Weights of a small GPT-style language model, trained from scratch on English Wikipedia.
Size: 15 layers, width 256, 4 heads of 64 (2 for keys and values), MLP 704 SwiGLU, vocabulary 2048, 11.6M parameters.
Architecture: no biases in attention or MLP, tied embeddings.
Training: a variant of Adam for these matrices, 175M tokens, 5380 steps.
MLP neurons of a small language model. Each row is named by its layer, matrix (down: output weights) and neuron, and shows model dimensions 48-111. Each number is 128 + 24 x the weight over its row's rms, rounded and kept within 0 to 255. A neuron's up and down rows have the sign that makes its largest values positive.
A block is one neuron, or neurons of one layer that tend to fire together. After each block is what it responds to, as a language model described it from the Wikipedia text at the highest values.

L2.down447 [137 139 176 118 108 132 143  81 161 127 112 105  89 110 134  96 120 127 144 121 104 123 108 121 153 120 159 111 156 150 186 151 114 138  98  94 123 145 116 141  99 121 125  80  95 128  90 162 103 129 110 144 113 147  97 129 135 148 123 106 113 150 137 114]
Predicate adverbs after copulas

L5.down63 [135 129 137 120 149 126 123 151 113 111 167 176 129 101 125 106 118 102 137  73 112 127 141 133 112 118 111 106 158 154 135 104 130 153 121 153 167 142 122 147 147 120 121  57 126 109  90 121 141  85 152 161 149 136 121 139 152 108 156  86  91 159 100 110]
L5.down68 [146 126  95 144 131 190 103 165 151 105 171 165 152 139 142 136 120  87 183 119 125 117 120 134 102 129 138 106 155 117 142 116 128 133 124 111 107 157 182 152  96  97 138 155 100 132 123 145 126 128  89 166 157 138 138  90 138 145 165 107 112 129 148 188]
L5.down354 [161 103 119 112 111 116 157 143  98 143 145 140 176 165 118 116 151 145  68 128 135 140  79 115 150 166 108 120 102 118 136 146 155 119  96 119 134  99 140 173 124 119  95 155 155 141 132 107 125 153 131 130  98 134 174 127 137 132 159 167  90 106 109 139]
L5.down395 [108 139 166 118 150 164 109 144 119 139 164 150 129 161 120  67 122 151 108 108 131 149 117 138 145 150 110 152  75 143 109 189 134 121 137  80  96  83 113 151 120 120 140 167 127 171  98  87 191 114 104 150 108 109 172  68 154  99 123 102 114 116 129 142]
L5.down476 [152 119 130 127 119 155 125 151 106 162 130 112 103 106 122 131 154 124 125 147 108 173 144 136 121 147 141 159 106  86  91 109 108  98 114 145 144 115  85  71 156 146 134 113 146 136 163 128 128 135 151 157  86 131 165 129 133 117 147 138 123 112 128 135]
L5.down489 [ 48 127 135 139 136 144 120 123 106 122 138  98 129 141 122 111 124 121 151 127 107 119 137 113  85 152 101 128 136 124 138 124  86 192 108 132 155 156 153 139 169 134 150 128 128 105 139 127 156 114 104 104 120 124 103 122 177 160 165  92 175 147  96 149]
L5.down558 [ 94 122 155 157 159 122 135  96  91 114 182 146 143 118 141 155 163  78 147 118  98 132 106 113 134 127 140 122  89  62  96 100 100 120 125 157 122 136 160 106 101 152 107 131 109 158  78 126 134 115 131 106 111 104 133 149  99 107 162 113 135 156 161 120]
L5.down696 [ 82 116 110 124 120 135 143 115 107 116 106 136 159 127 135 141 100 147  95 170  96 104 165 122 140 162 141 128 152 128  95 177 100  92 137 105 131  97 131 122  96 137 126 170 103 167 129 170 134 121 111 108 154  98 139 126 109 136 126 100 112  90 139 161]
Mid-word "tor" fragments

L5.down57 [128 133 132 164 155 142 144  75 129 120 134 120  92 109 129 140 113 177 113 161  89 140 134 115  99 108 116  99 129 122 103 124 100 107 141 107 127 125  83 108 148 139 140 122 161 159 103 164 112 164 130  95 143 164  86 113 140 109 100  82  94 107 116 170]
L5.down281 [132 125 161 132 131 133 174 146 146  74 148 137  96 131 121 154 139  84 149  91 141 122  94 140 137 148 129 167  93 155 167 116 101 124 125 122 143 132 125 141 174 173 121 133 158 128 108 107  92 132 105  93 124 118 147 107 115 136 145 112 153 108 121 105]
L5.down410 [129 141 169 159 124 148 151 133 131 125  73 142 138 126 138  93 125 109 145 128 106 104 116 139  96 140 143 105 106  76 142 104 108 110 129 137 137 103 156  79 113 115 170 144 120 124 107 129 168  89 137 147 157 116 111 141 135 101 159  91 121 127  98 138]
L5.down502 [172 122 127 161 155  78 116 114 160 126 126 153 109 100 141 128  90  96 126 117 112 159 106  97 155 140  83 118 166 130 121 138 144 123 131 116 130 194 100  91 133 105 129 141 141 131 145 124 120 123 118 132 126 161 146  99 136 137 107 122 116 107 152 114]
L5.down536 [115 156 150  74  79 133 139 102 138 135 146 138 128 112 143 109  84  81 141 140 134  86 116 166 139 126 106 153 136 171 114 123 119 149 144 104 116 134 109 103  67 116 103 123 159 141 145 153 135 162 120 121 154 180 121  93 126 115 129 104 151 105 138 200]
L5.down588 [157 150 144 140 126 130 147 139 124 115 117 133 126  80 165 154 154 109 121 109 187 112 119 130  85 122  99 143 144 142 110  89 165 149 135 178 114 149 156 130  95 110 135 127  90 145 121 155 140 137 140 136 142 165 148 104 129 155 145 140 119 158 126 105]
L5.down639 [115 124 117 129 107 136 150 157 144 111 178 159 125  82 125 123 122 146 136 143 154  87 115  64 133 118 115  82  97  78 152 110 130 111 146 140 134 127 117 158 147 112 141 112  76 144 126 175 151 125 149 136 142 119 102 131 138  92 185 119 118 153 107 141]
L5.down676 [119 148 160 156 116 116  97 140 149 165 120 147 133 134 182 115  74 106 109 118 118 107 120 132  90  97 138 142 111 152  89 106  92 146 127  86  67 107 117 127 125 141 137 118 118  94 165 123 179 138 115 125 156 147 153 122 135 146 147 167 132 130 126  78]
Adverb endings and particles

L3.down48 [141 133 172 125 144 160 116 112 128 118 164  70 135 153 117 158 151 126 127 145  93 124 122 124 139 100 140 105 142 140 153 141 138 113 130  99 130  97  67 106 105 135 115 117 126 112 160 187 146 138 137 135 136 106 128 105  84 138 125 113 141 139 159  89]
L3.down323 [161 131 140 133 131 137 129 104 125 100 158 136 107  89 123 124 175 105 131 120 185  76 144 157 129 114 149 136 146 148 138 106 134  96 128 123 120 173 140 136 116 165  71 122 112 132 151 146 128 125 150 139 112 133 107 140 140 108 155 114 119 146 136 120]
L3.down329 [153 134 129 148 114 117 142 163 141 132 162 181 150 127 148 125 124 111  87 141 174 137  98 137 144 159 102 113 106 121 144 168 125 147 109 108 132 133 133 143 124 130 115 111 145 142 137 110  93 126 122 125 127 133 112 100 103 118 103 110 105 113 145 125]
L3.down401 [132 112 142 164 136 133 149 113 134 125  91 177 124 126 135 140 114 104 102 110 110 141 152 130 104 151 121 116 125 111 152 169 125 123 115 124 132 149 178 139 112 127 116 106 162 103 110 111  91 148 129 166 130 111  96 146 146  87 130  98 155 117 183  97]
L3.down481 [125 149 133 108 145 129 110 133 151 127 137 139 151 120 124 106  99  90 142 137 144 143 126 109 159 151 112 131 165 101 139 131 117 113  86  97 130 135 146 128 189 131 146 144 126 123 105  85  96 136 149 125 117 109 158 113 131 110 156 126 143 104 105 105]
L3.down488 [151 129 140 115 151 132 139 159 140 128 107 153 149 133 144 126 122  64 166 129 137 151 101 132 148 130 124 143 162  89 136 141 139 138 131 102 132 129 137 122 109 108 140 145 149 154 146 143 157 140 101 151 150 120 122 139 159  89  82  51 122 160  84 107]
L3.down498 [114 144 136  89 104  79  74  98  81 126 129 132  72 101 136 126 137 142 139 142 115 141 123 111 120 127 109 148 130 110 158 108 152  98 104 141 124 161 137 170 109 122  97  96 127 126 128 136 123 163 148 142 125 125 185 136 120 111  97 124 127 103 164  81]
L3.down547 [138 109  98 123 141 135 145 115  96 117 126 209 161 112 128 146 100 108 131 111 119 135 130 147  97 130 125 152  97 159 149 190 150 128 125 107  99 137 141 133 142 141 101 120 135 134 133 101 118 135 124 145 149 117 131 140 144  98 152  89 100 150 101 140]
Opening bracket annotations

L2.down478 [124 105 151 143 152 169 121 171 166  87 119  99 163 135 131 173 130 152  92 107 160 126 142 146 126 173 141 107 116  77 119  85 122 108 100  94 102 145 138 146 143 110 111 144  89 121 122 156 111 131 110 149 118 101 126 138 133 140 122 131 151 153 154 129]
Word-piece completions, esp. "listing"

L3.down102 [143 138 142 117 126 115  96 133 109 134 168 122 161  90 114 136 165 123 105  97 146 122 130 171 148 150 137 117 189 135 112  97  88 120 130 147 184 116 129 147 120 104 122 118 140 105  94 193 158 103 131 163 105 110 168  91 146 145 116 137 120 168 108 119]
L3.down286 [130 198 122 115 152 147  98 136 126 140 138 106 151 110 132 140 132 143  94 135 112 129 119 132 152 120  81 173 128 112 127 142 153 118 128 116  93 134 117 120 152 167 143  76 119 127 175 126 106 105 109 142 112  99 130 107 134  86  94 130 132 126 104 119]
L3.down346 [117 192 120 133 152 149  71 123 139 111  76 152 158  97 110 122 130 128  76 109 105 100  93  88 156 124  65 155 132 139 125 121  99 152 144 135 106 118 156 130 158 135 169 154 119 131 140 105  82 120 176 109 132 166 101 136 136 136 111  92 106 142 145 131]
L3.down355 [122 128 102 112 139 119 119 117 169  62 117 155 155  96  96  75 122 122 135 130 136 129 135  97 139 100  83 112 162 146  82 123 135 116 168 111 133 150 100  80  86 173 124 146 124 118 156 123 140 123 108  85 169 125 141 155 132 132 134 134 168 173 144 119]
L3.down379 [124  72 117 124 106 135 184 150  99 138 131 168 149 119 157 156 151 161 136  92 166 120  99  97 137  86 147 113 116 140  83 168 143 133 151 134 107  97 124 112 149 156 165  82 143 144 101 147 122 194 109 140 110 118 125 139  74 109 110 126 142 139 119 155]
L3.down390 [161 107 103 119 149 105 163 146  93 110 177 164  92 150  85 133 139 145 151 126 123 100 145 120 101 137 142 123 158 190 119 131 123 136  97 170 123 117 131 142 143 162 108 126  99 140 127 138 105 131 130 116 108  98 115 169 150 125 112 135  89 138 129 121]
L3.down501 [120 121 158 170 139 125 113 138 107 132 156 150 111 195 144 142 120 109 103 135 125 142 150 122  78 111 108 149 170 108 139 135 158 111  74 126 136 130 100 123 186 131 148  72 142  90 135 150 104 112 143 150 115 118 120 165  95 137 120 151  92 125 108 107]
L3.down530 [116  96 125 156  99 111 117 152 135  94 150 128 155 154 128 126 142 145 155 143 132 172 140 123 133 151 105  84 105 159 150  65  85  80  71 100 145 114 135 136 114 105 147  96 154  89 138 205 137 162  83  97 115 168 139 155 138 100 135 144 171 145 101 123]
Word-completing noun suffixes

L3.down14 [ 98 160 165 141 100 128 137  91 143 106 115  96 133 156 149 140 168 118  73 197 120 145 118 101 167 131  88 148 153 130 135 100 120 116 125 154 173 127 171 130 132 155 142 152 136 139 133 128 148 114 154 123 182 156  69 177 160 109  77 158 142 110 115 148]
L3.down26 [131 123 137 125  98 110 138  90 149 128 147 134 157 104 117 144  96 132 165 161 158 181  95 109 121 178 124  99 136 126 164 140 141 145 172 121 131 142 140  99  99 139 156  70 110 116 157  84 110 108 138 130 147 142 136 156 120  97 150 167 121 155  77 100]
L3.down67 [176  93  97 114 124 170 131 161 136 113 151 162 144 124  77 131 104 119 143 126 135 157  82 120  97 170  91  99 136 127 103 139  88 143 124  76 131 119 142 117 139 153 166 136 135 140 137 123 160  96 119 176 138 109  78 116 104 124  93 128 159 101 123  99]
L3.down378 [149 122  83 111 139 125 106 104 122 106 115 120 151 115 121 131 146 108 160 123 146 142 127  92  92 135 145 113 111 149  99 119 131 106 149 104 118 107 129 113 102 125  79 116 155 119  97 119 101 154 112 147 145 156 130 135  75  97 173 116 147 100  99 136]
L3.down482 [133 139 179 141  84 105 146  80 127 129 113 155  79 125 104  96 116  92 140 119 137 143 105 116 109 128 110 140 140 153 147 122 133 136 126 131 176 138 138  94 152 135 188 105 110 142 130 139 113 164 121 163 118 154 116 140 141 125  95 119 121 141  98 132]
L3.down520 [133 163 165 138  87 101  99 130 155  84 131 139 155 119 106 128 151  79 122 107 150 145  93 140  99 113 110 128 130 155 137  95 136 117 107 173 140 156 123 147 160 147 172 123 101 103 128 147 119 143 138 129 120 129 135 150 154  96 119  90 106 138 154 155]
L3.down595 [133 160 127 135 120 117 174 155 134 128 126 147 109 106 141 151 114 123  94 131 137 164 140 103  91 118 123 112 107 163 103 112 106 173  93 209 138 157 117 161  91  91 124 122 128 117 117 169 155 141 140 122 143 113 109 121 122  84 130 109 152 137 152 129]
L3.down682 [100 107 145 130  88 109  93 145 142 154 173 101 122 118 127  93 140 114  99 148 101 128 132 145 142 144 139  96 150 129 108 111 140 113 181 113 131 154 108 138 139 141 103 157 129 129 134 142 110 152 138 163 134 114 147  40 142 170 119 120 149 101 124 105]
Mid-word fragments, also/not

L3.down22 [135 126 165 137 135 129  69  81 120 142 121 162 109 127 105 118 101 130 110  94 112 144 157 125 147 121 123 130 108  99 181 120  97 117 148 115 160 101  94 142 126 127 152 126 117 170  79 134 162 126 116 130 135 145 136 119 181 123 155 130 166 101 132 169]
L3.down229 [147  66 154 133  95 123  93 131 135 164 107 145  99 123 152 115  78  76 129 152 126 118 147 124  92 167 118  77 160 156  81  73 111 148 131 128 154 130 120 133 121  82 117 133 112 119 140 116 140 136 136 160 184 138  85  96 148 117 147 136 128 147 146 159]
L3.down241 [123 125 156 158 150 147 134 123 115 142 150 152 130 108 124 103 109 144  95 109 126 158 139 116 148  93 124 106 149 122 135 135 158 114  77 158 156 154  89 129 121 119 148 112 114 137 112 154 145 139 103 107 129 163 127 154 161 132 106 111 168 111 118  97]
L3.down251 [115 119  69  91  72 131 129 103 116 154  87 117 143 129 135 110 124 177 155 111 130 167 142 109 180 190 143 127 143  80 144 153 112 126 117 131 148 115 122 105 149 140 122 145 146 116 141 131 134 136 152 149 125 145  99 117 194  95 117 164 131 134  95 113]
L3.down402 [140 124 107 112  84 104 172  95 113 106 118 133 156 108 152  78 119 180  95 101 115 121 149 109 129 152 140  83 146 154 152 114 107 103 127 146 139 136  97 119 155 136 124  77  97 136 136 148 140  92 147 107 140 122 126 142 132  92 155 145 140 128 145 143]
L3.down478 [110 188 130 145 127 117 117 126 148 105  93 116  47 172 142 105 135 165  82 121 110 112 137 129 121 117 129 120 115 105 101 120 153 123 129 164 132 135 132 110 146  83 107 112 123 170 147 139 130 147 118 153 198 130 157 156  87 137 108 112 147 115 153 137]
L3.down493 [133 145 101 127 149 114  91 119 132 134 103 132 126 167  73 134 121  97 103 124 103  62 132 157 143 105 119 152  67 156 129 141 112 149 106 151 162 107 160 153 144 122 125 120 130 149 101 117  87 135 103 157 177 151 150  92 192 145 128 142 132 130  95 120]
L3.down642 [165 133 167  79 108 114 139 184 124 154 140 130  90 114 137 135 104 106 127 123 120 119 110 137 138  85 106 109 120 141 136 119 101 111 118 105 115 145 151 111 125 166 113 157 112 158 157 106 106 161 139 147 164  96 110 116 121 118  99 142 145 156 113 114]
Early mid-word fragments

L2.down318 [118 149 157 146 133  92 177 109  96 136 136 145 118  76 105 143 124 152  76 104  96 116 100 167 109 144 134  94 158 148 127 113 133 108 138 113 107  99  98 117 173 178 136 106 127  98 149 142 103 109 106 157  97  83 148  93 122 122  75 128  98 140 159 188]
Noun-ending suffix pieces

L5.down107 [134 135 107 130  83 124  81 170 154 120 121 147 128  95 104 115 116 113 129 121 188 141 163 127 132 185 128 171 117 147 152 131  85 159 107 122 133 107  89 152 180 103 103 106 135 131  94 124  95 111 141 159 141 122 131 115 103 133 120  98 133 114  90 129]
L5.down148 [145 141 132 130 128 140  89 143 123 125 103  99 146 121 153 154 141  70 133 164 133  79 171 142  94 178 133 110 156 127 120  97 112 107  93 148 100 115 180  91 127 152 146 104  90 132 122 142 127 111 105 129 106  99 157  90 110 129 124 137 140 144 144 109]
L5.down149 [125 145  97 150 128 136  90 120 115 147  94 132 104 126 152 135 179 100  84 106 112  98 127 148 173 100 113 122 116 101 112 141  94 146 112 163 126 151 126 105 162 127 130 172 110 136 115 179  88 125 163 121 132 111 149 123 124 170 145 115 105 140 139 142]
L5.down245 [122 165 110 128 156 134 101  96 165 149 149 144 126 153  93  99 139  92  83 113 134 114  91 135 151 104 139 128 167 144 131  92 120 153 128 128  93 134 114  98 124  72 104 136  79 112 122 156 213 136 138 105 104 101 104  93 107 129  99 101 159  87 117 169]
L5.down295 [149 133  99 152 133 135 107 135 158  97  92 116 137 162 152 115 114 121 137 149 148 120  95 102 131 115 126 148 117 146  86 136 149  93 107 149 148  90 131 104 148 158 123 135 133 140 114 116 124 106 117 123 124 161 132 157 127 170 128 177 141 175 140 132]
L5.down364 [154  94 172 133 150 136 132 114 111 139 118 120 183 110 138 148 119  60 113 138 153 171 126 144 130 128 142 156 151 127 107 111 158 153 119 109 148 164 155 154 131 129 186 132 110 100 124 166 145 118 143 160 135 113 149 121 118 148 143 130 131 153 122 126]
L5.down532 [148 138 127 122 108 131 116 147 132 114 168 131 127 122 147 132 142 116  90 130 145 122  89 181  94 106 176 127 111 118 168 138 132 140 118 137 128 106  63 126 190 135 116 147 176 147 191 153 129 141 143 131 101 140 156 143 118  95 122 142 127 140 121 179]
L5.down546 [126 121 105 136 123 137 158 129  93 125 141 104 147 147 125 137  94 127 136 126 121 137  95 133 122 116 138 136 130 121 123 132 141 129 104 154 135  94 138 116  91 163 182 108 134  97 104 130 103 142 156 102 114  85 114 152 113  97 121 109 145 128 167 156]
Word-final suffix pieces

L2.down555 [129 123 133 132 124 175 144  91 187 109 133 135 158 146 154 118 162 123 115 134 136 119 143 120 106 133 162 105 114 155 172 127 127 128 174  74 107 105 125  94 114 140 161 114 133 116 128 138 104 127 125 102 156 136 134  92 136 132 111 112 124 127 107 128]
Mid-word subword completions